Part of a small language model's weights.
Architecture: rotary positions, no biases in attention or MLP, untied embeddings, normalized queries and keys.
Training: 281M tokens, 8576 steps.
MLP neurons of a small language model. Each row is named by its layer, matrix (gate and up: input weights; down: output weights) and neuron, and shows model dimensions 0-191. Each number is 500 + 25 x the weight over its row's rms, rounded and kept within 0 to 999. Numbers have three digits each. A neuron's up and down rows have the sign that makes its largest values positive.
After each neuron's rows, "fires on" lists the tokens most often at its 100 highest values on Wikipedia text that the model never trained on; "fires in" lists the words (lower case) most often at its 100 highest values on Wikipedia text that the model never trained on. A number after a token or word is its count.

L8.gate346:533517499573510495548516496503520471520534495517533513541510505505528459514506469511527484520521524537520552497501502534447521482517539496504524468491499473548519545478524512441489469510473528520512492494457501505527483525500479489522460494521530499483517506529495486529494508519476515473492516490471470489478496496526545534534515510463488547497505508475473510490524521495490488460489496488498500509504495525462530480490424484485505429487554479501509485508487505463515522501477476482447467515454480535505472475462486502506473504490511488507561504483459510508457483514495490485
L8.up346:486485500468503483437472494504518505542495521471538474539526481507477498519511469497478504456455492460477498499498494486516507563458522546521476460472459497544466520479502556539519543502509509524509506513466487475515509471478527543551505527498463502477502541467496484519501512443463520503499479484516493481493475507484496452458525507497471448504499526511501468497474515520511484470518506492517479540516501482491442479498531510503502485521530495463468528480517550490554523467521491504466463496532515520522495487515491522532498482476516497465514538501499481487520508505519542512
L8.down346:518468501534481514534469514541501501530510494479520512538472485501469499498492522487501465465504458546507504467502480494455480461532513528543497460465494498515484533506494542497514498513537501461520493494562469475495492498516512487465503495481478494537573497543491483479517498495471513515445479537530516468492470502491520528503489506476539505531483472568475499529504512516494527480507476519479517503482545478524505527497474508495479499505469516521563497503465501521502516502488523458436516517525454490516525515502501482542520531449467485495495523495499454497515525457486542514
fires on: " located" 18, "born" 17, " built" 13, " Mi" 10, " moved" 8
fires in: "located" 18, "born" 17, "built" 13, "moved" 8, "windows" 4

L4.gate101:481519496498503488563512505467475505517547493498510518553467482519521503489495482501500494540500519515515558478530485495452495547479534486529533500555468503484501550490521523475516506472494512518492526480478541511517513499489521459438457487557490490464501496483494498496488520493528527525473495489501500513485482502481503491494522516501516481515521483478502456504496520463478418527468481490465528488471500459506479520524506508507497462523499506503474473532499488449515523472465491539458512490512491549533502468521486468548509478534454510470486522461457472477522469473493495511
L4.up101:460509495545514503502535513452493544504535533497549488486457484471492498511500494506490487502487504510515511518529515504517501493446501475470482483518473503494471548481509475473505516524518502527447504504488519517519541489537506524486525495498520463470512519514468468527490482479495545459504547545512511489463473527501488473509512458485519473521467483465530514459478489503465488533511461523485533440501529482448530489523439520528538464530518520531472530494531488467523508513480480530487492544499522490508453502488491499496451510483518519541500553489487499497508518497530550504
L4.down101:526537518470496475519518506500513473530504496504508470516520476544503478497526490502535482484514467499479462495487499539498530514515542481508530476464506516532513468501523522535501512495502508450488483521518455515497454497507504486466521525534460510500491579536522540517483525479488474512492524458519489479474526497498496509476489528519502584505466506519521475518516499552474461493503486522513434566488540515497480487512532481502500519471499527490520513498502535515467463503506501486480486552503528484462512522507495493459484546469508493521503422470494521455514498507514494489
fires on: " set" 17, " built" 13, " close" 11, " located" 11
fires in: "built" 13, "set" 11, "located" 11, "provided" 5, "serve" 5, "known" 5

L3.gate149:501495445491530527515486499499500505512477455490471515485476496468469502482485496486520494529471482444472547493471517514507531533520473456534491501522474496486552514539529479510497475508513487460492466540483460488530473486546505510497479498475480519512478475551548513548514507521542467486505533496493477546503510487476509540497513489503490495472485511487493528506470565546539507460482499520518481504502505510478519494489471495519521499544538485526492460492526508462521476493523499509507539467530493496476474476499557453492496552499479480456514554506486439495479497513512491518
L3.up149:426453518517536553483521515520480509520453498487492530490536501456491534489514478490518526480507515429472505491516500517509527492527499560554449499495499487528561489503515488506488507477509554542517479510520473476528496504516529481493473507525496487532494508466507486489526506516477523524531543510496502480516486499489517490486534480461563464496464527484454470491434476508538509504477492468519492523528518501506494498488491510492528524487527472499503495495504509518479526468462455496512506478485473479529454465507509479525476493534531484461466497509530489526531511522482482512
L3.down149:525492479534480504478473474495500457497494483487462521530515515524495543520506515511515468462512521557494513517520457475518524515499477447513484505513488498492454502493479461512509475522462497526458507478446524474513526520528515497497509502474477458474496531479512527478504523498464480553492538463506489487468539493516524506527501511458508516526533501531498507568511537503499468469541492493487496537443518520500462473485536526499449521505457474520515494472495526562505460513497526484475436513523516538521493516501502486507531485464506506522499498502498492478558492500466477501
fires on: " January" 16, " November" 9, " October" 8, " August" 7, " December" 6, " March" 6
fires in: "january" 16, "november" 9, "october" 8, "august" 7, "december" 6, "march" 6

L2.gate207:502505478470476442482479513488496484483517496540487491558501500466538517489480479470483516509485513555481517507479554522509517484521480442508487507512496513477507521517503536511545499485487518533494506528443515521524514521461497474496490475510476480509517457516537508541498495513465471459509532477513586510454513483516503550528519462470540527533499508490483490522524471514494496469490531468493483497526469482451517500460477534497489487475513466482451506482482485516486494509479492513507491421503467511503474503504470457529520494522500500481478512455482521490523521540516504480
L2.up207:515496530506507533491501488502499497490478470482530493512500456451517506473500467512523528491480487492478504536529500448453471519519479491533473493491489450495475484494492465519489475508515509472533554549464509462513553506490525481535484442459515531509495505493503494515486496467497456517491536498524512525490536523481531494513460487477541472497484464444512512453456480505554520483489489483513486498509488521527469482474527533436495490468492520483462526505500497491525510516448502544496529476484531543514481531515481539480472521479485494464507510531517504449499490503485526465
L2.down207:507539478479490474510504498464522534479485506492517470481492485523495508506525518472513497463546467479538517510492495510543524489499526537503506502507515541517541498505486503472519508478464469486479506478513511528514472512480458525454464509502499545456543475536495510527491533481478515532518464492471462477464499450538465510461518469474479573523485527499474460503485508538488468531525504484516515476492488548526518512546513473515522491476490492522522526520440478502526546488497489472540468491544526500523493461499530463498494500520535526547475523502481489522529508514518486533
fires on: " John" 29, " William" 11, " January" 11, " building" 8, "l" 7, " George" 5
fires in: "john" 22, "william" 11, "january" 11, "building" 6, "george" 5

L5.gate356:484529468491473499541477480517503552525518509475494502451531494515442499492479507489489459506510499508484491480503543466486482463473522439518500477522510458492461477545541498479463497478499505463492492505470508464488496493533533463486507442523491501527485483468491461506567508505486484483523476492539490519451476488461527536478539476517493504496532524490477504474507543518487471514495487494483506475465488513466503523533489494530484497501497463493473540533499496483506512521535519494504510489537470468471520507512520528462550515508515544428482471493485519471462489522519470512
L5.up356:552481498501510506521562453518509473503496522494491496459476576484499511487489460486487506473540515484494536508512522510464509487488498491508480489453486484468464488530489483488500509514473491515523510533527505509511513467484454471518487492491512526517498502539478523475492476544484455501533469525518482504512474517482503495513482529483460522530473483533488482496477483489540532452499534464516478475461491551519489445497470512543460486518545472491447500480523483533515492475462511505499554496482513522505518527515512567492476496485533513446508507497493488485519511501475443473
L5.down356:470541507495461511463497487492491484498507534493541528524512458539488494541479569458475509487452524527520510521463496477502499552509507450526562472485505486522536457499521452514513511501504516469493473479492508503506480470509518525484487434474501495517454531499530539494506579548464536507483539442507505517490503497542487517500535472500532523501548498494516475528501496477501520545508510494495515490489513504483512531509511541515491481499468490524515507526520539475504510516496482486510446483515511497487503508499461487476528536545483519484517488454508504492498477511514492485
fires on: " and" 26, "ver" 12, "le" 11, " However" 8, "s" 6, " un" 6
fires in: "and" 26, "however" 19, "while" 9, "s" 4

L3.gate447:490528493544511469523492525481509519455508534540513490516524465524477520494481524486511508480493486521500527490537496511490501457457521514463495493452486498503521543489495489476478494476496476505505498512470533518509511480529441493523492452499518500499508505460497525486530504435497520487468465506488532494503491495540557521496487506506523490503490524513478509532560500500506493481471493454527489510520491503463466475479483503485515502527499505546469525531449527479476515455496523487528496506498519576498473433519461510549489552439483480494497520521470465481507523452501518516
L3.up447:529517497494507483498503499530482501476535515526524531451497519451502542505531521478524490501499530511492464487473518498506485500536506499483532482480472506511476449482480493528493493474520504495506488445497507540481503483492478484514501471494501479467478502459487519463439513494495456494549490492526455535503491497486481488524521465510521475501474495460527509495476496455518500466520480520498448532512508484499502487550531495484505499489485514525492531495504518572511497499483492510468488549491478468502453531510486414536479530488502471494496489514528558486467427450465496490
L3.down447:490513489470483499506498526497466528500503480479517504505509495492430465536514505501494533497497517497543440548483503492512543522450483463503486514489540474482485492484497504471518512518463480535516476559521505459534530491496468523535496545512526513503528487528484532514525493501491482422510478540477508490484507452515540490518513525484470499468480509522503502496540483504503530510496506516479550475532543464523479553485498468498521494499479513470483487521504495456530480543513480539538543496514536490501486468484499552474518479483482492537512499471433501510487524501503523504
fires on: " from" 53, " between" 24, " in" 8, " at" 6, " for" 4
fires in: "from" 53, "between" 24, "in" 7, "at" 5, "for" 4

L3.gate215:486505500505527488486496545487468504544534505499522510524511467524452522502575540530479477503511542533518507470497487495472503493511504416452462506509497514509471484449537507504443479513508465462476531514476509510514509479492496471492511510456470492503527493497498469521471488537520508500507532432476487522489495517532510528547543525493497492464493490491505492471498472522500475497526492476489447507542508461509527514513479501498501493537491524493477540510511520454489519489518480484488495522510516541490471500466499525477473512535501527459527487473522466470519528488520484435
L3.up215:483527462464483514492466525487484539494507498498541512465459500496495481510468493570491508534530530487494478516512482483490498533563500480522462483488497473541441495509521499498494486482473503518468486533502502552479483507512482462556497526460515559518484473524472489489507474503505505479500486500522480472516478483491466516477454525475480484503487468487514481512498500489481576494467454515519492508520499518471468480479481477487474488539478466507457455492512485533480465510523517473495518499453528527496446530540550520507484521522514501514476485491514454464521530516512490494
L3.down215:534475535464503536551498496498518477511515529505531500510529491480506507453500470448497497515438489515507480513462502550532516468496561473502494484502512496474519464482558484507499509512502512510471508492499482493511491487474494520500554492548518463539508483482505536449542538489467492474476513486473502529483538539526467524536543503488452494501540520468504513482519487488518482507529535471496514511445511486458457529494486471509504531557487526501521504485494475540520480540486531499484477477494487472510480489519503486473487493513473485508520521545493515552541484514471519487
fires on: " work" 52, " out" 23, "s" 8, " came" 7, " people" 6
fires in: "worked" 18, "work" 16, "out" 14, "works" 7

L3.gate301:497517457488522476502479494460458478463546484492508520475469480553503482512451512503495547523452502519501519495508507469522514491504547477506469490524424492497539510501536505462496507509476534497530510510495509512530450462504514482497514456500494533485507519497541465518539503512513488471502505492508469515444520508487495574490573489501475514488526477512495530505516480492528480508533514497467530468532485474481512543526523484488500501513524550504483484541481470514493532524497528532510510490485530485484554452493500478508508501486472501516506474466524439518509498514477531506
L3.up301:475529478507481490486465509555467486517513459512486498484498499563502544497492502466532520505476479519479500489542495501478505484455538500485472505477514520488506513475560517480475526519485504489475530461484492519472454500504482500465497468501493488484493500443500528544536491515551523499462576481480469492460498524422508510550494493511490495462507483508520497542540534499522504513512515502486483502497500519525506536515492487455499467534511487510476478478527500567506516476530495488489500519552488519482495444511473500497493489472480475498495471491505449511512515454472528497
L3.down301:548508472466517543512515505512501529473493489473496495521479532493496458508470515509500517517459532484472513500481498519550485472495511504518542481508456476484502480491458497486498509481497494512551500548507529488471529445506507499529510537507515507477537504494495442502550470476467471469521424522502498495513501463524495550455588502491477520475499493496463498469539492509495507469478531466466505477503505452473511516474511474542516513506482543499504487524497499463479502533473513541480516484464517450481474465501512518496462493504495483510519539502484510501489497542509513478
fires on: " to" 36, " To" 30, " would" 29, " not" 4
fires in: "to" 35, "would" 29, "tokyo" 6, "not" 4

L8.gate403:509478521523512499507495504494493479518474518498500532474511541558518492510529519470471449483542531477509492485456499530467459494495495514482478498506487498511521476441515533474545473535523486504482529479500474449499467502455522445497519475522489518546498495492503509492479454496512490501526509517481542506453478501488556477502481474508524509504483486498512528482525507495525496472499520474521474494504513521446513465475461502503527453526521502518458514497468534451507510478502516526524512516520540517447450523538495507513485524498457455533509529479479491490528532464483464457
L8.up403:501533500511522507443532488464479499513529445511513524519506501480467491495469480493518513495471477468481524491514527504469457519524492527441516465465519488516487505485485442499535520501489473481540452462516544481442509546455482486517490452536517568517500513497500510486551498497494477509502515502490532518536502514443506497472476507521485450498523486543523496529540524488503476483494488512509495479483479487517469487510533475472521516464487495530540539526467503485465520527510504536472508463478497532538504463507489519532476531501513506521470485530464517498484489489497480474
L8.down403:502510502456530502495459510514461495509490494466522462512505552509557447494505486495504466547537494533531499445491520507514478528526484498490458473510512461481484465480486489480509515473492502509506499524516488498469505497475493488479510493465499487531502473479505485460443474516469520430538528504533525495484499502505496495518503522533533506476488459496490497449471484487478535459499547472465498516534502491533494482526498513511474468511508446480489540487515513511545508463456487521508513506506464514477544505522514453511464454467494453516485511503443519469481478518515501471
fires on: " one" 39, " an" 18, "ull" 8, " two" 7, "ive" 6, " high" 4
fires in: "one" 40, "an" 16, "two" 7

L8.gate431:527506483495491531487510558516515549521480494546508497495520470489504527517462513497532468534510543516529492489524471496462461551514506489524468460508504493467535510491532516501492535557489516467500503502482482463597474464501495512517485472520498490537518503496499497480505508499444514478509510501477530464460472522575505520521554508508513514499484510522509517465500510476477499530487495501499477541512490490500537512497490483525523515515544470482506492515464522527507504479470479455526529480530505490508481503500462484513517484503532539465498491483457456511475546545524477482
L8.up431:486486490460543535499571518495524443539520536526506475524523485481497512524524521527515522500535473473508518497477534486512509543514514493519517506538492557510494499495513516520513518509521524504518473426507507462516503469512511494528464516538507498482480529535526521469528523529503497509495484483534491483507491519446507539538524496526502511496482491499534522496491520522516515483476444488493513458517512497505535506541488480501539459493500486543493524529454481451471500501478500536460506494510498460464444514467525463540503529509483472518506523540555495473481490510507493521
L8.down431:529543515478475507474510526493533503522512514532524514499511488478492491538488504531516502531507468528496484533493480503502494488498479530459514495491509496476456523505476505512531494560489498569539470526514519486537507556492515522514494487525495537475525491502475505531482555475460524518552505525493493508564521512539507495513513458513543449507473550484507529507507515516482490533528507492514492472576487461486532541490501475502481479477496490568526457484530517484468528508510443470504492511509485461523514472489488498515479507468519456513463476494513524501488510519480494516
fires on: " in" 45, " In" 40, "In" 14
fires in: "in" 80

L4.gate235:520454476502468444525500486493508476522456487520494481470556518456466523505514532496490490456509530508521556488478488471452491463467474480520500542489499528508523508489503511494511496484456500512525460522484472539510504497415514525527511472500463497503452488449527478515505546494524474501497530513466464524480511475482508495512509498500507525445453440506481536490497505513538501476494509513504473554501521529496489537477493484504518490500530466539485491508495481477472504446494481499560505512501502487487466494548479502519482518490516506498512501507495512491491527551516541502
L4.up235:500513479485543486498434490514499481511502478536470508484498512470509464523489486507516492482524505509490474505487484494468463447466493508529480513479484468563555465556530477501502457476515498476487516497516542494488502507465508475509499465516503544443449464523593492541478531451518473531464537514496517508486487515476509463517496500535499506486500466487471511510492508541517502506526488526494517505530500508479511477471467492506444485490541494558511493518472485517523445495478499520503532489450526524508511469507500524489514493466527505524484479474500512499526518521510491506
L4.down235:529496485506510454508508506479475484502498508476502466528429510464505485428482490468514450520524522545519483476483438551533521545526463464534451507492474504478516513512449466533550481493500479522483478514486493560495508476503530534460530512515510498468504492545484487523488542499498510520486489460464528526492503485498523500471501528526499490518503469526500523509437533451521476463509478522510516533496524521528487526514501523494532505502501485487508490493501487526486494482502494520494490506473468446553475518505471518515491508479516489544479499530543480520511511498498494518
fires on: " John" 31, " Robert" 21, " William" 14, " David" 7, " Peter" 6, " James" 5
fires in: "john" 24, "william" 12, "robert" 12, "david" 7, "peter" 6, "james" 5

L4.gate448:473478483500483493471486484472482555471535443496531520453473445506467532460480510502447504495524522487525488495484507507462525508538478484494483477489499506474474478529520501494485484485509433527513471508464554468487511471501468478490503485524486531509487524458510464520469475528523492528510509461499495487530467498530474504473522509509555493539529463538527472482498506516469486500414491524486486489496496468482527520486449533503484469472460481503486514523492480522502453504512527475489505512482513489484472482522532538481507501497471527492492494455482495455506531479488497470
L4.up448:488483515525523480498462512564511477487521544520526573556556486480524502503431468464485474519469460484502521497449461492476521491487431488480492461476491502518491510523507512487465537499504461482486479474504512521458541506504533486489522482500486551514517512506498471529482551485511528515487485507495518512496503479485498536485508491506522482536494498502477507490552512465538490483469489515516494473498501481495485478456496504529504497486481511472497555485484461496539484503501525504472519466501492509526463499525508515457496508482483514513478463500506473443482513545477467461
L4.down448:487539459496510480542521490507483504525536509479502461486491548542493485530495511521522508471496532494502491542526513497546496517503562467496544520576484493474482468479525501484533479514458542477467519471515503506484477482492520507480508493481509450486473469496514528475497509455535522460507543504499475508489497523494481499553498503483505528482475481469478527541467479482497501517540555484466508492547528497509495478537501484487496516500530500498491459508482537475495489523475489516483493500514543475529501502479508482523487479568450474458536450519498510502486508508463506542
fires on: " and" 60, " but" 20, " while" 8, " long" 4
fires in: "and" 60, "but" 20, "while" 8

L2.gate181:520502485516497509497513486496471518535469495518506468527493492481518504482493475520492467479424516529474538522468542517488521511530540501509495500477500516501500506502537540530502506469488536490503496493492461483487511526554526455483509482499472542496491437507536494527504501479516483512483575511497468503471516514534504495493514502518522453487498504517483489476483479493492485528483507527516490520476503526506522535494542498497497446548561504540521513531546485487514502447455523505489517457475435446498486488551472491480487522489536471513522460532516464502500484544499503484
L2.up181:482470513479487505486484499497477488489503486484505538492489489523479494533524486531509460483446506489501578488495463507454528480483458512572491552499487474520495480481467518543508509467468492480527530494452533452478543487524496530515517491530544474515526520489494555491523489515512466497474506484489488527491511522496498485482486508501520486510481538484488518500501528572490531490455457470474495494502467522495488521497495445495465540483497453449513488482528491483492512463448500544523481459501537488514528519464485522500470529488528472497514512481488488535496502512497519513
L2.down181:531534512458489511515490459495480516532461529526483445498491481525499508449524507510462526510513505497491502532515524512559455509511562537515505470479511514463522495470521457468487508529497521527506506486574495499508497536509473456476526511528476481481489536510510534516488486498472492532505477455485535476477570483498485560552513527512496478446536534493471454482491500498503485479525512508494514515477487492521517499478514518477529499522520510535505502496500467480514496543493517436478529484545485464493504492482472480519526517495477512529515479533500473491524502515496500478
fires on: " March" 23, " April" 23, " December" 10, " January" 9, " February" 6
fires in: "march" 23, "april" 23, "december" 10, "january" 9, "february" 6

L2.gate224:497520476535487490529460488424483507487526500516495549513486463499458489488507543549491512514524497490505497460482474463471456531440556496457470472511508472524490496541501501506483517506520499479460486502485486498487478506491493484495529483490520519478539476473503492509516481523467488530514502497510486471452465541450470510484534501499552477467539469501513479491508482520470462469477479543458502483531505494477525513468472507491485457488495494553482509552480520463471495486521487535509483505475535527483476517522467476501473502485497485509514534460515468510525468520463480484
L2.up224:515507505493466534498509507515516525509516467505480503493446508530467503484462542535497541477508463488540493508481464469496482518488512467538478509522446491500493492504488493508564502499522476529454513513543470497433500519498510548503485511518515535529422482498495482542463505516510488500484481531516487524489506479525511512479519529496464510519527504501489519527507490473483506485511460520504528538495542514545516513473525514514535523469490496542509485484488526511489464495562490550494475494481505468469481444483516483461499499487439510507528543549491478499518483496511463475
L2.down224:484506488484511505466530501513491478472510501502486503493535510485530482517500485487513565501512512486568531500486517555521517484518474488477453499461521555517529504521483459493491502431504521517534498499494522463508484525520463515543510477496523486544528463531523477465522480468477486543487519462494495451548466530516528502518517484529477494482488537512476536453521471485512483497531514486502494482504511511493500517543507504496473502519523437519518517529536476470499549497467490486481440501498500514495536479470520503524514518523504434493497451507495527479465518512528507494
fires on: " one" 20, " sold" 16, " all" 13, " two" 12, " Super" 8, " German" 4
fires in: "one" 20, "all" 13, "two" 12, "sold" 9, "super" 8, "soldiers" 7

L9.gate396:475483494500503504494484508487496512526486498506480526525526497543474469452492499492485488531527512491503463479491441510510510492438462514527494526524507471462488445489547509495470535517485496468508469506458488481476491487441469499538532479529429516507519506477492500510462496465494474476494524466501515544498510517511467537512507438509497469499528522503513510509502525476486554502497532529529493446495490488468525518525473508521492500464509491484510534544506463486533495500488527446555529524519499476505552505516499533501493536508525526492511487490519520467482534494496438484
L9.up396:497551507491495479484504513530481473518498514460483485507463505544523472508473473509459431502499512491498498503471537516488531514487488478492508520536474521516448484479519477470469477478525518522498546503518488522488517479484492474526515479477460530515510489534492483510481501446481464485511534540411507470504476505498468527519488490521488490512489524504531509495488487482479495521562537504492521464523492511481528454539499543484502484503515480523526531509484505482521481429537478527481502494490495476520563477528467533483471525447509534535471511516461488488509521512492519486
L9.down396:480535528502505528493516528496488536499516496516489490475507451527529511506478485498476516510485443499510537492518488525452534512500503457501460510527479541472502481515502574534499471525481515484524508514527523480513485470497533538506484582495469498494524473491520519481522509516538491463487519513522502512464457493513518485500484523512498521497532480545536533529525505488526537463525517493521488532493502557482524511497479471505476545516505515476566500509538479468496490522481496502458492518526483501531513489455479495548514483503519495514563535498490467514536462509492550490
fires on: " an" 93, " An" 4
fires in: "an" 74, "any" 6, "anti" 5

L5.gate450:474521464481492520524518452508420519516493497506508504513551506522474510443486543502518479459455503510548511502497491511492569476515497456505525491468527513492449509546547497496470526509542490467504537522498502527514520474511541525482499442502481572515462483490532508523500499477489474502531504480476470492515521533474511480525493514507467510485519501510505494529521482567485493494529496504485513506479502495472482474530476447493467468488488460510464522509512488499546523490505477501516496518519485488510498494493539499473516527487473499523510529530471474497459554503504523502
L5.up450:509521491487465513520520541482420534476484516515476547474515515517494492499483463485469465538534504527481506517476461542517433521489557504455480536492561504470538441511485484495469469506491537469488490482503500501529513496522530478525502479514456486448471495512526503541457484506498522485540494495513478516503469514492483487483535526516495524503507517517483516505478471533495475472520514514514498505548509553487523495509508547496508515522498522505533538518494495497498510481536532490502539535480464489513499512474487467448503523517495491476467520534475505551498513495467504515
L5.down450:487528526464483500537511500546449510482462546549529487495503487436487472523520479517528489533471515524481502522503521493511510511507513485503520449459510475533492512497481491535477512528463449516453507559475473501504498469509456525473540530526480542576481512509504512494493524490462511486519487475462490500532504462538526510458492506495518494469471505493493481507507461517520492491469476476492504477477496451494485533497462509500447512497472534482507490508486489509538496524497505511492487478535524536488447481489507499477508509477529511539545454499502476490518541482525504532
fires on: " has" 42, " had" 37, " have" 14, " having" 5
fires in: "has" 42, "had" 37, "have" 14, "having" 5

L3.gate280:461522491497452539522531494503476497515496519526533489499516489495486535475453519447512521492533524502496533493492499484501484460529484456463534462532495509462453494518540523517504489506498499487502510501471474516545444484538498535541462436524498478502506513493501507515501512460501467489475517507498490517518452524514489527528538491528521519459524476455466485482509491514503499489490498468487509488508512508490517527504552498508510451492512470508518541483489517521450518464534501508519489527543496494474520494549502486554478534455508522500516448491485431480495530520502485530
L3.up280:524483499468481528538529464467518470495458512531504539486504510445520515464481547470525458476496522489489527487468510482485498499484516506435542521514481515473483459523506531487477481491523508527491451495529497476487476508484503513542499439446490458521487487517534494518532486509498516494523512491508499495505456528521502537500510526522508490468514496477516524456465492484491477475487486526496555496525486507526537479540502514459502512510524535502481541501487528483476480517502516524489522493485489505471473518576522553478508526446490516507489501497529449461500526493506492551
L3.down280:494536471461521509472520545511515492474510484504496511474467509478520520487513453463540529497497480484480487533487472476494498484467513488488491493456493491506532553488481509494471490512489535470497479482524546509506512463535482550530463558482512511518500489489460508508548544465489484465537491519476530514526507463534512491534498507490469457458506535511485539517492511478500504504533494507506520497546490426466479507510495479509513533471488483525517489493499500498502512523472485485512487537524523521547462448453512478509513493480495439494487498485491562524457470460517515527
fires on: " in" 86, " Australia" 4
fires in: "in" 59

L5.gate381:505474474499470489495491479518484523528539453516487476526500510486514552490484519500523471496512542543485524504483493499489470518490449456541503546528501487515529474509479510472501479456479534459473447490457482519499536501456474479513483488492458557518490504509478521504473560498520452487523547484497521521461501514500492499481512445536493515513522447471455487489507516498492507499482532549493498509524512509534503494511473538493515524483529471506491476496484501502497498455539497530513488530526427473489500476524467528496514486442507512482493509490473453504511542506506494508
L5.up381:509460503466508463526494521476508502491463458516506509495491506510475494508474490510506457475480523544507503480483502553462505509461500529479450500510433481488534520511508515505533489467488479512507471531485537529519517507458516502521509471472544501477492439539523473481463499520489496503493536488513528519492510527511510474496515476503491518480512518494501520536470538530523491491495498537540490517486513471510502503448487482498522480490558494473507508544513493504472485484486464534483505536445540477517480518486499550575473509463442520487514501555463497512463527499507524530
L5.down381:546464533502488463503492484464516478490506492525485499462507519457491487465532504474529508531517536480479518500468468486516467505480518468522505522471448491501519521527530524481511498532467477511484491535448447559485528506526497525476509508508515451484500509473512472548501519495489440512488516488480494490510501464531482464538515521487535504485533516483494502516448541551528475440510513517475486513534519511556471512509508512516521514445487482530489463490477529497489505469497482533481537488495501460510476527521505507484519485520508512532472466523523484493494556526500543493
fires on: " John" 31, " Robert" 21, " William" 12, " David" 10, " George" 8, " James" 7
fires in: "john" 24, "robert" 12, "william" 11, "david" 9, "george" 8, "james" 7

L8.gate389:487524472462486534472500513530486503521513462494474551509529488500487490487523500512545492496483508512520536502480490447463506505487506468526519473471490510490454452517533517476483515515453490469512522519484530484525548486485498450492483480482501502509449505461567472514565510501498525500469509458508448522481494491492523531515492479513505506502500502529491543510520477500491508504489529500529456464477454506492506534505440497525457519502505474481432543490554472515515484492462483497516520468545495501467464511493497521468492498540516476509547498472473507493504504492472503472
L8.up389:495489504512529495511521490478499505501526508505463502500566525485511480497484478481495524465543457508533490504545542487518531472495544522498472523523507495466515542553528460509508465573444497471430510497512522488487480489483491485521477472510493478504487494494521514498499522523519509433537502521516493509521506520466485518498498545552470511510514462532537477531476507512487488561521544511463466510499496514453501515471499553461502485506476474509516497478536507488499499514478523491465493491506496484496541487493455532481516478475495527540522476478470546481508471515476498503
L8.down389:505512518511503469523482455500436535516491496516504517522498483459526510527466528517489465526540517482523499447489513469488473486468499492527485505491457514442481469536512476509517503476554521432484503518507519484509514478506504479485530533508482487470508478489527523512518505488471495491475497499482454497483491503564497503465497560480543547489509467534528483516497521530488462473524516509523495503484499499498479529495476533521480489494459507501517539535524481498493538487541501510477488508461507487502546519501477494493489493475475467553518420470448537496513493501499519531
fires on: " has" 38, " had" 24, " have" 17, "ly" 14
fires in: "has" 38, "had" 24, "have" 17

L2.gate291:514550526489524503538501523492514522522518503479532526540550503498515475515504508491474496530486478530523538450471505486497527488505538511491518485571502527463510500493517476515477524517497505485489492531496502520523492523513454492500485476555497543482493487508476491520490513447489495452518511485485499483519490508528505497490509482496526470515500572523524511526530509476436527507517472465491508448498505484450480471517536525440494508489502504513474531476529489448528477497537486458490501536467448512492551476514500492510503563520529480493549499480487532478477487481518516511
L2.up291:566504531515491481471559464489541483575533460510464497495451480500466528504507495464495474496550492520498499519499544527518507513508515517511506530540489481520484528480492485494493525550500529520496478559514471519463517496515509497509509514509499559508512472498472477479487520492521544520553504497510467479518483533451530489517522521484556486492528496530546507487522493520505522494512485503499464491522503534486502529511499514467535527534487498485510491546483470462515463469497530491492501517504458500505504487483483538545479517516465476497491490513458495481463440528492494498
L2.down291:461512518511519486486484525524500481450450509474538525517535531509476478493528479468494469528486540464528522506486492530494519499513468525488441494480500531501474504527509513505493494493541494454496487441510521488495449489509483477486497525508484504521531527502491519479464453474542464496493517557504542515475542516533517481479501460472496474522519564518494480518485525488524521481496527498514535453527529530491486520503489515493484467476490537510555512515480497494500479489509498514477505546466535502529510551520485502478499549502505533528526488515439531489545502503476530472
fires on: " an" 99
fires in: "an" 80

L9.gate397:478469453531491487489495503454515502491497499517486472454483523505477490510471486527403501516484487469512479518464504520483509479478514452521498467442503488535497498499518479451527494528473525500482524499483476511516526498440522499495457470476499514456497486510535501499479506530486556487523504506523566519509518537468495473521471481518517542509529494480549538499506517498469524486453470509521475453502528533450500516539483566502521510498492479486474508524496462478498494536501498501491524493506512477477521507485493525525496496536509466508536464503500467490514489478493520456
L9.up397:487493494474489535564499490441498480513519494503489487538514488490505499475492518492496509520516443478472517478511476498498497503540499490491542478514512502500507541523481470505486515480546481515482538479497520444480501493521513495444487467498479484462504441480529520499538539499480512539534498512515526477454503508494512543504523465520511491510525478550482512560517488513506479499476543463552495451539527462434519505516450446477481518469507455504540491536449529521497471498488500525471522482501515519497508511519541513493501518513482509506493483487508484478508466466529501509
L9.down397:505536459486470481527504481509487494459488489504526540494515512486453458504513488474492523489516497506523475514537523477529537448503551481526529507506507519462521492485479529506474471526474497502497518438494480471539526474480486523499530481456522520492495527522501508493477492541523487491534456509465476503481489485462506495509533491523524503523475434476466520483533462470499527538488524485479519539527528478487539525511442517506491520503491508533499515520528487454496525484477472461573521525478528540516504503482486506482493481518508527473472414493514493509517513512495497513
fires on: " but" 54, " and" 27, " so" 11, " than" 4
fires in: "but" 54, "and" 27, "so" 9, "than" 4